From a checkpoint of a small transformer trained on Wikipedia: vocabulary 3675.
MLP neurons of a small language model. Each row is named by its layer, matrix (up: input weights; down: output weights) and neuron, and shows model dimensions 0-255. Each number is 128 + 32 x the weight over its row's rms, rounded and kept within 0 to 255. Numbers have three digits each.
After each neuron's rows, "fires before" lists the tokens most often just after its 100 highest values on Wikipedia text that the model never trained on; "fires on" lists the tokens most often at its 100 highest values on Wikipedia text that the model never trained on. A number after a token or word is its count.

L21.up634:161126113122133141145179146147141138101107148140162116196122147122110119085178143184152137154152109172123179135156128157081120146076162152039133151109096118116133089129173127100088077135086109164110111042099133125078158168183182115115084076136083097087101160118120123159156116160051116150117118168118120115098108127114104159103152143099161127062122102124145097136123131202142160135074119101167096115184111140163086145141178155091137088133122132087108160153167117162154176154057108115169106138113122137073096167150139146180128138090112198165174091201167073125109160142132162094137153135160088120104144086175077116171149125125119099197135140194119122094155149082101144059159155164123105126106104125170121123146119101159114152146122121089236141125159152160128174083119069
L21.down634:128104114138115126158117109132165161126110204157150135098156133175110124077146108124118134148120143112109121172223103114172111115107108090121174124000157087095117157113135150086123133101089117164081165131113129113134120113168133143177171173135134110138137109130131128172100172133103145177158139099130186134131117071115126115073118036160113070093137128121097097130144232121085146117128173144157092107151155129120129111146138168115120150083094146158162088158122096100174131131127123121163120103124139137123126092145145095062135065167078118222111143136099166141125131129165088169131142177154092093155153211119138132129140141095121166181138205102094116034055131121089135100163146117127176171125124143108157123127107105086157135096152082125159147115089117093082125165129117
fires before: "1" 55, "8" 15, "9" 11
fires on: " " 51, "–" 24, "1" 5

L21.up677:199145159162066118151110151129132117127132139142171183125105115121143088182152147085083147103155122114152108067146086108130134131117153093040128093102137137139104102143116081133114158079094146172116112110122143099166121094140170083138135104132087135158139126106106121114076144176144089150119136148197089111119155017165115124112135150155130094072082123160127088150087094141104144173125130106179116187139142122135127166119115176137112097137106194074056123113144174146087136093156073124079123186170098156158117195209192117111125147112126150092219147113150149159124108139110166095163137155146135117083081173127122159159097175140116116151095111119077108097121170132121114101110099185182190141106124073118139118163099165159115159154092123095170112159124157109187184056091104
L21.down677:121160165127141168162167097118195090111133136141137109131100150144108126106113087141126166116162123104076108119136175140138128122096145187125118167000134152100116126137103149136090125188149156059149109114112125147090137106120067118129111138138047140124122141097138138131159158159146143155132098071149131188098134090115148119120142108114169156092200140149044130127082115133173110147125160165076136074124066149181162098142117134109129162105113050234174138137110103146164150095094126098149127140143127097127168151104106134137129152173091146132166114103119180149112185132165096152075097094111137148156164137129123115167113124186100172104104140101137172138105125119119154141105150102148110150173087137133160164157100148085075132133148172132099161061109104124123127121153126
fires before: "7" 30, "8" 26, "6" 8, "es" 5
fires on: "1" 17, " " 15, "9" 15, "0" 11, "–" 7, " contin" 4

L21.up141:168111062183086184170130148139032118146111131094069113181086152126100145144123102131128115114109097184132113106121121172137121155174187180135113115090165125154147133135121144180148175147098141120170121107061148118138133115082138126099171159081130152113108137115140082110093122162173146142125140183117153135121152149121160150105125127087093102189156173103119198165137117122129150119139089132195109147148142163124175161131059117079190106154092141170113189143095139112108142162135159063175173095173120111090112095095151110076099125162096169102084108144148123133116109102163156103136141148199123181103086105134185128147157075102113123133116095104127088091180126122138089155155088032199100137116133137143111121172105108144094106081146175109092044165208146129124094099145168
L21.down141:161110129167099135103123091120145187089137099148178126136134113204122123139136142125149153098142138091130133115122157148126130087177145132129131156144093148116083186026087138157115124139159123062108141030164164180123121133126132128151053112103162142088122154087103122173143120062120132092157092093123179185149131121110101109098125160130135145101101149097189101103144062120067187142153132108130146153130132160163116141152086123153122124151225170111142130139114133132134107138148200082113100121089111162181143142152133157200176168110146092121135114150092115109074119198068148126084100168042142178140086160160128095112072124108130093160150128166196177151142083136141145164138113108133107067093144163112172085112110150146111085154073154153128187128087140123094108059123139
fires before: "4" 43, "3" 34, "an" 9
fires on: " " 36, "1" 12, "9" 9, "8" 8, "ah" 5

L21.up132:141052060138110145122106152183112107122097124140146185222121131118129075241110125102152105128179138124100147092155143117089152158120204165087141161105140146168155143144155192152099110165095141175147128102150106141132164115114204113166102110105057142073110150133128113101124059042153152153056097199131123161140134067125157129141132111134080144127139155147108162080112089145174129144116127090131067136141139114125195151141153151061139117143106142109108127126136143130092099146093108113063134120093133105107071142116092144135076152120163150134161140151100081142144122189132156095095116089118125131063191051144147098169078106103081134117111105128167094095164153143139125113148113108126151100123081109103099187173096104174168148188077115129121129114156136129127147117067139
L21.down132:103083162116156152105146111144069100099152114173147152132174158179098121104098103123166107091077115131127124116118096166088173112145109151115140094000143133177103160152148133113152069109139144125169155120122151143162172133148176099151156147141110104106193173095130093131128198143130161169143110121140143142135150072170101121074122113163078129131108122137069171093140129115145166114150148075095150199119107122160162123168087115154170124081118115160072156118089110123113125087124082111130178147127082187165107172092161113099184130082130144105199132085135146118157172114140091106159101145093124122163119156131111119182046142143137180137172083088069130131118139178072120111052150065110091106134152115119140100167091131122126123205189175113129162118150124104094139153085095
fires before: "4" 54, "5" 18, "8" 13, "3" 8, "7" 4
fires on: " " 28, "1" 21, "9" 13, "0" 12, "2" 7, "8" 5

L19.up56:099106146140099169177138114140074101131126108174130201178066122138181109119145137134152106142201135063111141162144058125088127147114105097102124112090095063163103145071145176135089141122159153121122121085093119124098143161121148129174131063117154166120080138116115053113142146129120137212130111165120177115150131134147130121125144136101122132106110184080106186086162108164126102097106085139115135123131094142108146150179152131096164112112152122171123198160112185196111091141136150105164063200135148052138057070088049094151067126110100166127137116168151166154074116193128124133137114142184160166086112137075167140064181138089147129096131072110077139136194117150094133107134094117158121108162163131098111151166128080157177120112098134109114120172137131114158096150129125
L19.down56:193112156117083131106133080199115182142132147122100085164171127151130103133085081165106150118044179120132133071135155166099185108170139124115117076250140175131130180101162080158091093156108154118130130118109077126153132082142106123112113144072109121082154170095150143117099078078178108116129149142126074146156072131096130124047143132130085146114142104133145177086128116137174168082073138100134100126158175083208136083140133155100096074168143167117138101151209169092081142178150128132102167100130137122077170113153174140112113075131195114113173162117140167149151167112130136141147117067116143127072113085152113092148105132158126165088131086145149100120094156096100149152199126094174118098136113129136128095124083119163092110135123131095127071135112158163133134153167141
fires before: "4" 45, "5" 19, "3" 19, "1" 4
fires on: "9" 51, "0" 10, " " 10, "1" 8, "8" 7, "2" 4

L19.up352:101100140142173126087173128109089157139146111136128181168175100108057059116095126049119169127121196137087155133131107158108163088083163130082142127095105139130161114093118102087174167131128172136132163124142133125148111082111196078172120114078143116095158142121129048139116152184126096152126148096186138133098096088149100101169167114130091108092129113157054127117091145157131138135128085122126112215111062147151143117147095143089143149093098100124089163154112150141152135226102066108136136126168109108159129168144140144148104148134134205088145107207154133134180165132145196099153106160125157116064177092120162138102078098144102114156133173154122139147087157170094131145140115131126148110191138099108123118172093095144156142139072148107213118094114143149097193169075165
L19.down352:163115108139089108135141095153141106197100113092147108123122151141163142172121143168137100089126131157155103156069148158213165141043156139171101124087083065129182102115119160121111134149094162138092146106132170121146110150107128162161121118119103154152168124158108112117137141097065163165158090126084136119227170073080148094186162126113107158176183127117150192136152127125188100098140071105136071179113130131077151201132139069165097166126127121137122186118129102209120097091155154132142116139133175154143093138118112140055099105081139096126151130112109189091140081152133067130106128089128100096155117159088095123130139146101134203129086082086084090157174144124127091151109193102133092112113095153096134167126160142063130173156139170140066133096141134088105105077128127
fires before: "9" 21, "8" 14, "0" 11, "7" 4, "1" 4
fires on: "1" 60, " d" 12, "0" 11, " an" 5, "D" 4

L21.up46:142095161140132132142108121148146129125116159185166104140212140120191068140200136174102124193213100078099116124107122195162163140084156148110145154118096091125146081121142101090105134176146154181159121072109099172145111146087128177137083156106143164102093141148099102151123116113115033086123090127123185077110140146165134104130143079168140138133139098133085137122138191195128104068142163042092146137132140128151068142086128104152166100128100157105152161076153137141100169159140106152129114144098095115116134097150122134161052135078060145174129127141125108083093107113173110142147112117123135166126136083167116157113155144118048106131170151115060119103173186107120106137144176190150108156167081109116157116102161114177123097131141142139176048105120122106094142129066121
L21.down46:112112142144141127163134102146130137093159090085121068107147111107118123113156107169155151134153129116102184197143129151134192158099154121108104137007076157092131106154121126093127086105144156108145100133141127177095131098100099140109180097065160166139050093137139146114123112197163101109027067123110060135196120126156139151121062141141096128146130130138094066150122089098119112182111110217115118142121139132158123179149138158114131121113108121222163126145126115131113084105118142108189074144200134138140065107140132109140104114095159120172113073135158122132095134138110111100111063134160106198179141103096168136122166083121159146203130129129134157169098172113091175147156115148146163131133198135178111159091136094114154070126130146102140135104123184158129140174119086
fires before: "1" 31, "0" 24, "2" 14, "us" 6, "5" 5
fires on: "0" 56, "9" 19, " gen" 5

L18.up28:134090098107116168089061070095098170197138116166153127110121180113151172140197111134112062119132139108134127081128108142090129159143203127140107133097105115144110119123123089157098143142100167188160184076135117102159110138153110171138072111080126163157134170058095092091121138125099086102105031091161146122114179074115193105108156145144111167101151120123115121109124138154157134135144128120137164171142179105118085149124159093100081121152119133107100229139123139105148182132165104136146096116112119083099123086181031110182094126110087102168147158111132091121068130147132093120136134156123171193112155131162139104110168124178108122187146171167142150092153179073029146149102095178126135159148129098121145128120146137207119150138148150139132101118121159110156117085082086
L18.down28:146109123109120127117136118103184111138134190132139103115090144144139097141197140133115145113073169159138108101132129147137179156079170143110124192143085118049135097139116120111080153107094172205128162154159174096108087089140147110097120109105091179116139105112093098127160067094128142137107103120108070160172128096060136133113083104160140135126156151178062157144126118108143155178087140133111174186164117109046096178113111125141099120148125114148157111084068159097096096118131149137116079117117143108193164114103163115101142092213125112183128168145142130117090097148137237100104118165164125139219120124140116188131119127175080092130144106092114193120126147122123105168095167134127129140129153187103071110137151163114152130097122107057126098058068194189120128138134100
fires before: "0" 16, "7" 10, "4" 7, "5" 7, "9" 7, "6" 6
fires on: "0" 23, "9" 12, "4" 10, "5" 7, "7" 7, "6" 5

L11.up933:136149056098103151092084131068133128150175190214155143187102086134140114135135130032141101149141151121152128148128129135139109129114210166134117200129125190125150156115117119158145123117182171104197119155113117151123161128132130091123130089117048117126121126153173090112156134095108133093106123181097137092130115168153149135125127104174093073105094099073101119138104143187102104155133060119140159110100129190170106073144154102088111091101063123102111113098166141138113075111154097136104153147100129146091147130141106190140154170109109160163134044139132133117133126216154140153045166176178117151094192065107106166127186109143104111128138118130107128103084128144141186094200185112112158132195133144115121142141119104170131109150129113069116124113176143128115195132106141
L11.down933:153177130154132198126123095173165105141159146069148152166133142130123148098140156155165180135114088150122125095121062132088179103152131111090066106185189136135108150092180152095100115111051140189171103140096072099166083114172139106084126117081110179161174114156134097168089131188139152199130093141165083156121103106101115119139105144160118101137107151127116165158109162091140132119114094135122111123140113108176170116172099108145081162096223134108131191118108118228093125110124088068187167143123115066069134122150105126129098153117081165179159101149094123036038113148167124109082172103184138127132099127157116119158143154129122135086144171182116098137107115113144152084149152113086114119116161118118103156078119144164112131116134131162103115099114089091145187121106110
fires before: " " 14, "1" 14, " (" 13, "2" 11, "4" 6, "3" 6
fires on: " " 47, " /" 27, " (" 14, ")" 4, ";" 4

L19.up399:146090068130119149106175190096086127153080168070091163133168101118147064137133109067099143136133072165100147119138116174142133098133156134119214173091088144168133132119104149180148132099052164123177117125123070196125146135130168126106160072107137135105109129106105125098087140143128122122159121175142123156082127145139131129126200145162127092132177147143130131199142097173151121114071089149136082043118115115124117105170120088108102164149159180141126175169099162114160187159109133120079065178090195094119184117171091111122117145080086147187118113130119101129106129112129170109135125142109179126124128204158164163091129069111064054105068123143123122140149133126154126142123133147124108141141134111174125104166178072182133108131139138136213099118105128159173194102132097
L19.down399:076152079107128094104125157097105131149121089127098156146104104175112131140179124148115094118157126158087141082099102159140120139178135176147123126069110101165119107123096161120121084084172113162117105155169134185128077182116132126148062076151178141092151142122164101072096097103125168149135109139107169136131129159145150122065106158125070109180114120158129166193155114173111199102106133158158035131109206127126109087109120110135171155104129164135152147093149126122112146111137191146136036085117133118208094093103100170127095151117093114124132072111152129159119129157172128122134170087107101126091159101174114143172151109131093133167064155164155120167108138163142155188141126181161135142104109036152130080083170095160142102149159120106073089192146146096088193168072115
fires before: "3" 25, "2" 23, "9" 13, "0" 9, "1" 5
fires on: "1" 29, " " 26, " an" 17, "–" 11, "2" 6, "4" 4

L16.up694:116133128159092104058121055152115166103125154186081171129108102149119149130158112132134148154188084115185162103105108155133084174194106111190190140110126147125142107124107130108135065123118140202149105126104107064112163104170255058105156141107139084099157168151145091197099153084110146125161098117101158144130124093063172122131168138140128123053125153143128124098108150171111093153105176123101135141108135112124153095126147129150138072193121174096146120111127180126093135185143198120164132103089134103106171118157149173139134122097087158185104184132067157115103177120144149131078155111103112143121106134138095059154134098136148120142094141123116110138202107138108141120154133087165157139097110084136124119151123083131120129156126114204175107121159148101166106168081049
L16.down694:173112105091197089189171189096054133226155089031157150130125170119151121158109184122106132136120126128135135144154123140093095082122137177109066097141113142088108128120077220078097142150103148118146180141166133177112120138104114166155102115093127158141172163088114127039143121153104120149101134108136124137081158150177123167085101168157088149190087101114135119156160112146163136133118102124128123122171091121141100154119114109137113195077128085126071144162083106168101135118119092124132143173092113097113101184121118149120109138129144106058108096089177106146092160154149150132126139102174147087127146121064156151136129120158125145120143117074150120116115162144139164021156104124130075170179057099139172159164126182105090094127175130088138101134117111142121119117192163
fires before: " |" 31, " " 15, "1" 13, "2" 8, "8" 6
fires on: " " 27, "2" 17, " |" 9, "9" 8, "6" 7, "1" 7

L21.up597:099064188113142152173101126110102098121130157127090178175109106170160129098149110115120142142158129152115082088086082136114136126102165121101179141084100112145183133139124203145188164125154150153154145175123125141084135138075108067154145097137120103181085148148114116044124041183120186117171049141132161108081127167160117172106130159189099116158082133093124152148168135157153147142090130173126135160153233141107106112094120120098117093141138129118135137148114136140150122065100125093119101121091188129100142112090133157186080079076089170149124135118148119101129122138093105114107141144146177177166130130110162177096142088157110083123081127095069111150186201117182166142174107082142066157162130143184104152164158112173083158173097125149091154120145169142111140131091114
L21.down597:165133185163115167159137106098161160111181106159097140098111161181131096049176191107145114088153168066118137077165125147148168129129137117125168113120146084126139137104140104104088123138127160118092153078103181161174148095079154095153138134148151194105057125139114139195092123118111117158121192126149185163133183062099139118085097144188128152070127176121090184158056115144114117087128123122173057123132120127118161094145135238073143052088117114151127115129101126079139147165144122161108115141174115120091131089154127125094171131150137087143140140145104083109095163149119142125102092144088139173113115126068106076155116152150082183098105103158095075114086138098089148101117107156161157140175171105131121091108125145117138114094109132163196141069148142146166171085174132
fires before: "0" 17, "2" 15, "3" 11, "4" 6, "7" 6, "6" 5
fires on: " " 31, "2" 17, "1" 14, " N" 5

L16.up556:110130151120104111079176136152109167127084081146106197201098115154127116121142148089135137128160124155096085081071140205118135114182138133065198138114136138175141151131124119137135105136091158188153094089148130102103184112105145127135106105121139108146108126131127100152168045054120105090191079097167165132138120165111155152151154197120152156171104136158091121175111100197041154153092125153115134153102171135145114155116200164129172061112108181098134135112109177164132125167148131113167163103103148160147176127118184124144089090092172169182111148128119113128106162185139097109132104127155128126122086103117096102113105110105079149208138170134159104106169117146086163111112127163207097157116142111157100099131128169161066121107063101090145168126152147171082148099092077
L16.down556:135140117101088165165064129121070098130167169153118110107164087100132092201146166140095081149147146108201140160130077159104135153162104162172088119117131134160063098108175167138099110181132057110118120097163133178134104107128117124109129153143135147140165096121117116110131180162112075163082145104128068077067120159170109122131097056090086160117160151123094095151113170144135188175165085110111099166107080120127160158187131127121132152134141054109142170125142086150144079141110187170081100080097173157148055169092138136102100152114085177123116127145149152093167102145118149138173110181143120166137142103058148165148109192161167125045119084081027144170127131140145093100168140134119121122163083104133122127171135133121155115169180123134106129169110148137117096166123103
fires before: "0" 15, "2" 12, "1" 12, " " 12, "5" 11, "4" 10
fires on: "2" 32, "0" 26, "9" 23, " January" 8, " March" 5, "1" 5

L9.up732:111074127149116140095129084089068121119123093134131110183156104096142158151173090153156113143191152107122084109105151193097128144139151133087153175112095167109139148158132126028128103172143127133142117102147122048089128163120196141106177087111156107136155140137082164092120103191102138137105067205149132098141144156154152085139120085095131095149138144098120140151133137090171105135154060127128160159098108198139083130096119108077187085182144172106147145113173122158103138141171052095056086123057129138094125066156151159104088187124094148117152128114076053142087140120099124145110117182132133144103112081113118132122139117208095080052138139137104136108157163196129133109132149156181128142139122153122126116163149176170092156179113132129164121137144147148145147146059084
L9.down732:082113165136206147064147114144149161120133073117146111172173155139071153106155129105145112132127089143152101117069108232126139142154182079137108155066127136090154123104161050046183143105081109123123139140165171095091176156102152133104148070148172149146149126153085142094154094153134128134127113183114101042162127124097129137138148130166167137170073144150099141140082105112163122144142066174090172168143175078117077174094154129150142150085142175112131182140182120115111147098149113147084073129127164116136192137077161110091108132130124093158101175116131139112098142167149134124178194156117100179119096137166174143113095064184120095124164136126126134126132143178088071092128061107133089129144103139128112144154120138168112081134083130138139110101061170108179105139103113
fires before: "1" 15, "6" 14, "0" 14, "5" 12, "2" 11, "4" 9
fires on: "1" 56, "9" 37, "8" 4

L16.up27:129139126112129163152121121054131147140142156143099121180134087165077105172184125104135157189151101165120140099140111140058088097152111160106193163093148132103116110098136138181154095162107101123204102139134088131114195104144243076110143136067109082155103090136082156085127134081099145132102158110153139115112139103105153141131125147158108076129096142154103147078108159189111092116127125126075078122152135129132160152125102112129157125158129151109132135108102151121130104138099160134096156102113109167152130138176148196169091099101097163141111127136153139117095152148158128056107162067172124090136096067167125118199177059154087209152088068177178126129163126195096152033113135164163138125135163113117118136191070131178155133105104134163092078155131144108153157100132116
L16.down27:136145172116149136112143129149119052180162200140114110139117129156140112169112096135116113125094162109151140054154156160165167128063137147119106166065130085091105184101159169111176103097145098113138137145134120144157096115073093111167106095150134094126121161106138199101154112167172178165107151168128142116085142227095112138079116129115107099054109125179127146133181091072169168105157108091163150088097151136166108094168123112070109140146118124145140130154091124230122168143132081130143175126109082097140144188147135134092126191120099199117150089118128106086175086110141148102092065159161145125110124168127150151140075146128069102130125111077090069068065175115140134116127132140118096123112081089168149151172123135137161110136192152074132077131133164139146154088171104
fires before: " |" 32, " " 21, "1" 15, "2" 9
fires on: " " 40, "|" 12, " January" 7, "–" 6, "2" 6, " September" 5

L19.up411:155069080111148118174125094088083097167185146157116106157136181125183176131146134165158130188109083140123133119160154140206151099124173225111111142083117108114126118077085163101179062210056134110229196096143138098131131136116172131116113118121121161091120123121111138104150148175110110130120044141147127158137104119098176145106112142119067121106104112151100107116147174139163090138125086161126095079124117141158138123120145116120071060115117107104094200129094160132101110126083108166126107149062104101098142159143130158057119125087107089162161139152105103122127147126155098085109133141112143124160147146139137142125159104109084168168190127121062163142135109122136141147139137131078174100095174085104079139134130133180152126136101138173176074160108214152188148094099102
L19.down411:084134154069126120097169135095081131133139104176111094144179124140098084141186140165133090140162148054073069077105154157107150148087167096157129141142168143085177160134141105110129176153086124125151156095144159107152154135140143101116194092097107086116107113149135122093134111163132146064114103133158064122203106078134135126075149127075110125136167113167166154181145115039203167160122156131132083155081141069157113149141122135100111090118094160120164134168163132074118127158140138110099097141100143144099180073151161123160136140150178129115169131169143113122071182074135140127102071125111125126183116117151150079134101112130119123145102134179123098094146142176127149071173102143196144128128093173176124092183089109106118102177128129074170133116089172131084213170074086
fires before: "4" 13, "3" 11, "2" 11, "7" 10, "5" 10
fires on: "0" 14, "," 13, "6" 11, "2" 9, "4" 9, "3" 9

L16.up1012:166119133101126147149155090118121150168155159132117150136186101148152114137089200121142138151189076126101141121117163116129121064140125124120149153134151113237175150158139167149120098191150132148181108097136141073103128130125138101099124102191161126124197107157154162127144079158123102090074132085143133141150134142123109075121130146154144089148114106119070128129163126179111083122120128098095185053147119137175109120118151111145079147144054186128111110156134156076123129233090067133159115087057129103087110139154136153167079098136128189155126096161162089125099129133138095166140175116117134100094113106142127110164158103171114097196127188120123129115082117190094124110160164084107100061187095133180147164165122103122076059202094136087119102097122150131130164108086093
L16.down1012:100198069087119155160081138108129139162111183122116113158155120110194081196068085094097124075112144116185141110169166086091092111110066095153172104061133140124116122173171158136101194098122136152119133166150134131187180142129136116112142102121066114173109124141132115147132115182130123174164162128113122111105131160102140141149119138099158128100084139148129082127149163138109001132075162138178087171124126125142113104184087112131103151099172144153114112128140098157103132094179131117176095174155105112123124146095146044179137081136110140090104095104102135096196122174118123155109118104215118111145164123137133128141087110126130132130107171181155144154134125113190119121145145162164123110101120175119109069150078111088094173121149122113081106128190166064161071101185086
fires before: "1" 35, "2" 19, " |" 11
fires on: " " 72, " to" 9, "." 7

L21.up41:182100156143160126155052112148176064099188116135091168198138153163107104117203170093114132122115079100099086096115127168085144161073121119107096170114153150160140147119128096118137126166116101087133163090095227148123118138144150135107163082103127162131142116156111114140180115146118080113101122106122121094103137051076144119123130214078186166167127135138042129156171088121183214139129086141205189148142085182108139099173091151139143120124156148130138186152173119065120113154146085097112125144136152126136126176103122128117097136144109125142171119121148151138092107127165141135174078062119134090131127131081166079098129111142059122139142100110141123152132125117085153160178121146131131153155181146116111163137171174157118124140044117129134138110191181144115155170081115
L21.down41:083106137202155109128186175162145087143106116128157128164167106118114124143188160141165155130143122166126153133138091118158138166114146073111162174070131099049150135091050133069098076130129114178153115128202197107142147130140168150112114131086125129067195111112055129114165136139089112149077107113139099086155149157123089097172149160139123120170135130081006150155107140100163165171139063147144093206103124095120113180148104042174142102143105129079184149132056159122085147094111192153134107141114167166117103114147123121102088130120083149108153124134133076130166085141118123125142123148110127137118177130120142177100104101147125090095153119092094108094132141155122123166147177144095108132187116130118147133089193159138121096129087125135152154105094167164086148074152105
fires before: "1" 20, "0" 17, "2" 16, "5" 15, "6" 8, "7" 7
fires on: "." 44, ":" 35, "–" 15, "," 6

L21.up413:129097173127135114174143153133096113069123169186158144125106111078128060117120121144153113193155141147091133124141159116109133145165104073085102161106163160176181151096149090133065096067070181152117094158059108134099167133138167076076094129102085135141148131153112119105109137111135108121175130131135083132079097082097132168119150117161106129020094105131113090200112127121116135173116092131186118205190130167118115163124106099116073127117058170146085135133156069136094110156118093072195155162173144152072117107113104136174131127142091163099141108197160082144170132164131164127128139090124101117134110125110141141138136114166107067186133103131130121072057089123111122092121128169136178153133119127126174159131111140112059149145198135133147182128163149063148116155107136
L21.down413:080109165127157117102144075119138155136065148102105138109128150082126139129126101112239176148148143151069083159132060087153113072110154114126113159000162136136181117119138100172137058154153106133108098103154133082117132143142191135095143121139118162125164131110096138121065141075095161166147088095181113174091034075109103111090100130163154134136108109136166158144159147135142142255123155187147115174164116109120133122140160139135142176138144105128137163124160098094144115161085122095106135119128135109150154121087206114069168100158149096076145147159121151134149108150091141144158064117138113088126135140147181106098125148114131188156098152125165128139112146150090129143139115133095151131144160132135200109100047055144133149105105098166114156098098119124122125146110142
fires before: "1" 42, "2" 13, "9" 10, "8" 10, "6" 9, "|" 4
fires on: " " 71, "–" 12, " (" 6, " |\n" 5

L21.up102:103090108142109146111099100108153120080121126139087141177206120162122129111170141136151104197192131093133106113100106153125112136115132148067157149070113123112162110087129110104177125171138165195132091086103100133115152101127129143122112131128125170108125137172151102168159047121105070124138128114143161120114119169174145140109165234155155107116107173169092050167154127212126125157046129146110140209140121104162117149101130113149142083142075152101142115076104164123103125083092148101105124180129121119118114130157144092147117181116096149216105060166192118109142132135145107112159102126178137165153176112108149125137167178165113083103090140171097111128156204108146141160169105199154106164102113135137183101112165158152169128131140133062158098125180151124153100100054119
L21.down102:129162102101146126156091125189180209097214076149082113022146095157138110136105122185122118118089142093168146086122157117155150167111120177065122118069113152076183151160122106124110141125159156151080174118086132178103134111141090112144134111078156163160145138151139129168116112133127087084109217153089136099163149164150086137101089161152125102121136138089055148141154098081152148086143132112133148107083125093143123119110130146144144075156184138099141120127114094170092128098181115093136102157160074154151049147135126110139146084117215097156069128098113113099086179170077106116129124142158128151154154091122105106129136105163134078133127155144129127116164112075108156105143121129135141148051199156145133064082132152089122136121115109126123132173187131164135082082200115
fires before: "1" 58, "0" 37, "2" 5
fires on: "2" 37, "0" 36, " " 27

L19.up177:163098160145079157173123153177115098077192143150132116112145121119108083134115090116148122133177094136147105145185109173147094100096159135104176159106132098141153093128141132163155130172064187116098140068102139124055135130216094131118150129136118089097120108159159154134045154140080136058106118161113157138183105160163137116118123162159123142129119110158095082156080178163076140159115195138140204150119108135141165168053144099146123127151089253083119148085141114124113120112116166118146107091142180131116098143115077141141116122151118089121135075200105176129100148095105149163092133112137123134137159117116104169154131150116133076074163091161095147145079149122099164144137073143160158141130105114167184126144142116084090131200223143100105110119127145122068116131081163
L19.down177:110142142090131111095158101083169078084104070094119102158103141104092138128153105194123144155119100110167184153185079131131112110137140118112197117031114100148065131155106112148106097148159136150072069099129127151171101145210193139118103104107115174150085144143153184156117116106123143205209149104161133156125110170113155119162118185124117102146133143143044148127192129149140146166131119106123100114190135093046179169100173087105160066133151102105173132129126130163168132181081077111096121108156096112110155137165147067079140134093130155136115153081137120137162143163163105112107144132139141178142095109149102195144126133120079113123093127095154069129140146049139152098147129111171120135161120123058130099135138143089183164111181093105119136059139114117171124115124157
fires before: "0" 34, "1" 26, "9" 10, "2" 9
fires on: " " 36, "2" 35, "1" 10

L13.up272:134088121146142128134098200187145202122133088156152130155118137121133159166144150109149102105175138099120140113139153068144140120076145138115217133058054100150145095108147094066117115170108171120125135125180072130152133130150103166178110107064134109119149135125187145138153097140099039081077124109095164099148178143165170099106160125158124185130120099132091088112120116154095142116117141117124104130113166089134117148091193141173082081108091127134140116124103154148137155154068119122164128136124106159116099112142105129090093200082037137192111120136155092116123146164133082168124188156144141159124180134129127120111217118168097079150120174152124107160158165164123196148084107189137183163116156097113153116118133150190059095119172174138136092112121154158105178119090087
L13.down272:091178137144106149128086179161161167090109115124114151158139097115139109131124135095136143109093162157164124179157170148152118129131167147110177153087082123045163082196120062119138081159162099131127052188116124088106124089114135157117201139119126158130074072163185096146136088117153137093132165143165141079148084110210125174109091092120138035202185110123055075138080137068200130128087071115120131136158116136091116108105108109167192143117101153100138101093080169153095108111151133098201079133165130108053136128128171109110153100117115181139109093163144124131115106157061078176166139136209119127104162127137117142110134111134139115114103154133123177110168147181108133114163147177133134149118094190128101138113145112095150152131108132101163124156111128132098143128149118
fires before: "1" 32, "2" 29, "0" 29
fires on: "0" 92

L21.up919:136126149136131201174112146171096148109107163150187141145130120145143106155135111095098157190113128125156125062088145101144113134120133073122160103101132129181121160132170186092103149145117138172122141154147142137087117150133066129130067139130112083087122137066114147134066114165086114112102087110162164148160156204182125127151127156150131134065149107056119097117082148190096100126084168085111144154215162123142100136100096094092164118102091100052142122158142139173144145141076090155172147147087129087108121102137111175156115128073120139046119132150129162076203137125111148129121118122208093097080135176130114193147127141144097050177080060129105087102135070101166157131126125145149124135133136107158123180138108127153114083180085149135110153140124105086081113044123119
L21.down919:131116117112147124130163126121154074178128116102118070140113104098150143129178130117109176191146148066114142128163121133081124191140129114160162152010086138090190118137223105131132080077149134110130066117096103114136139103108177127062104124144104163108106136129114118152100119086146140115157113131111114199127139135097082066125163122133188198140145144133114127150132177102132124098097061170132089179182115133193143151141116142167054125092150084203174105125138150157135159112106157079065111094128163153160113109133126088116102138161075170099125104116101116103138097171129130119123145143068127117099140161107159172092158156073098167182178113081170139098134169148104084086111158135158163099165163118114095100137169091144155138168105111172133154149083148106131031150132144
fires before: "9" 42, "2" 17, "1" 14
fires on: "1" 44, " " 32, "iqu" 8, "9" 4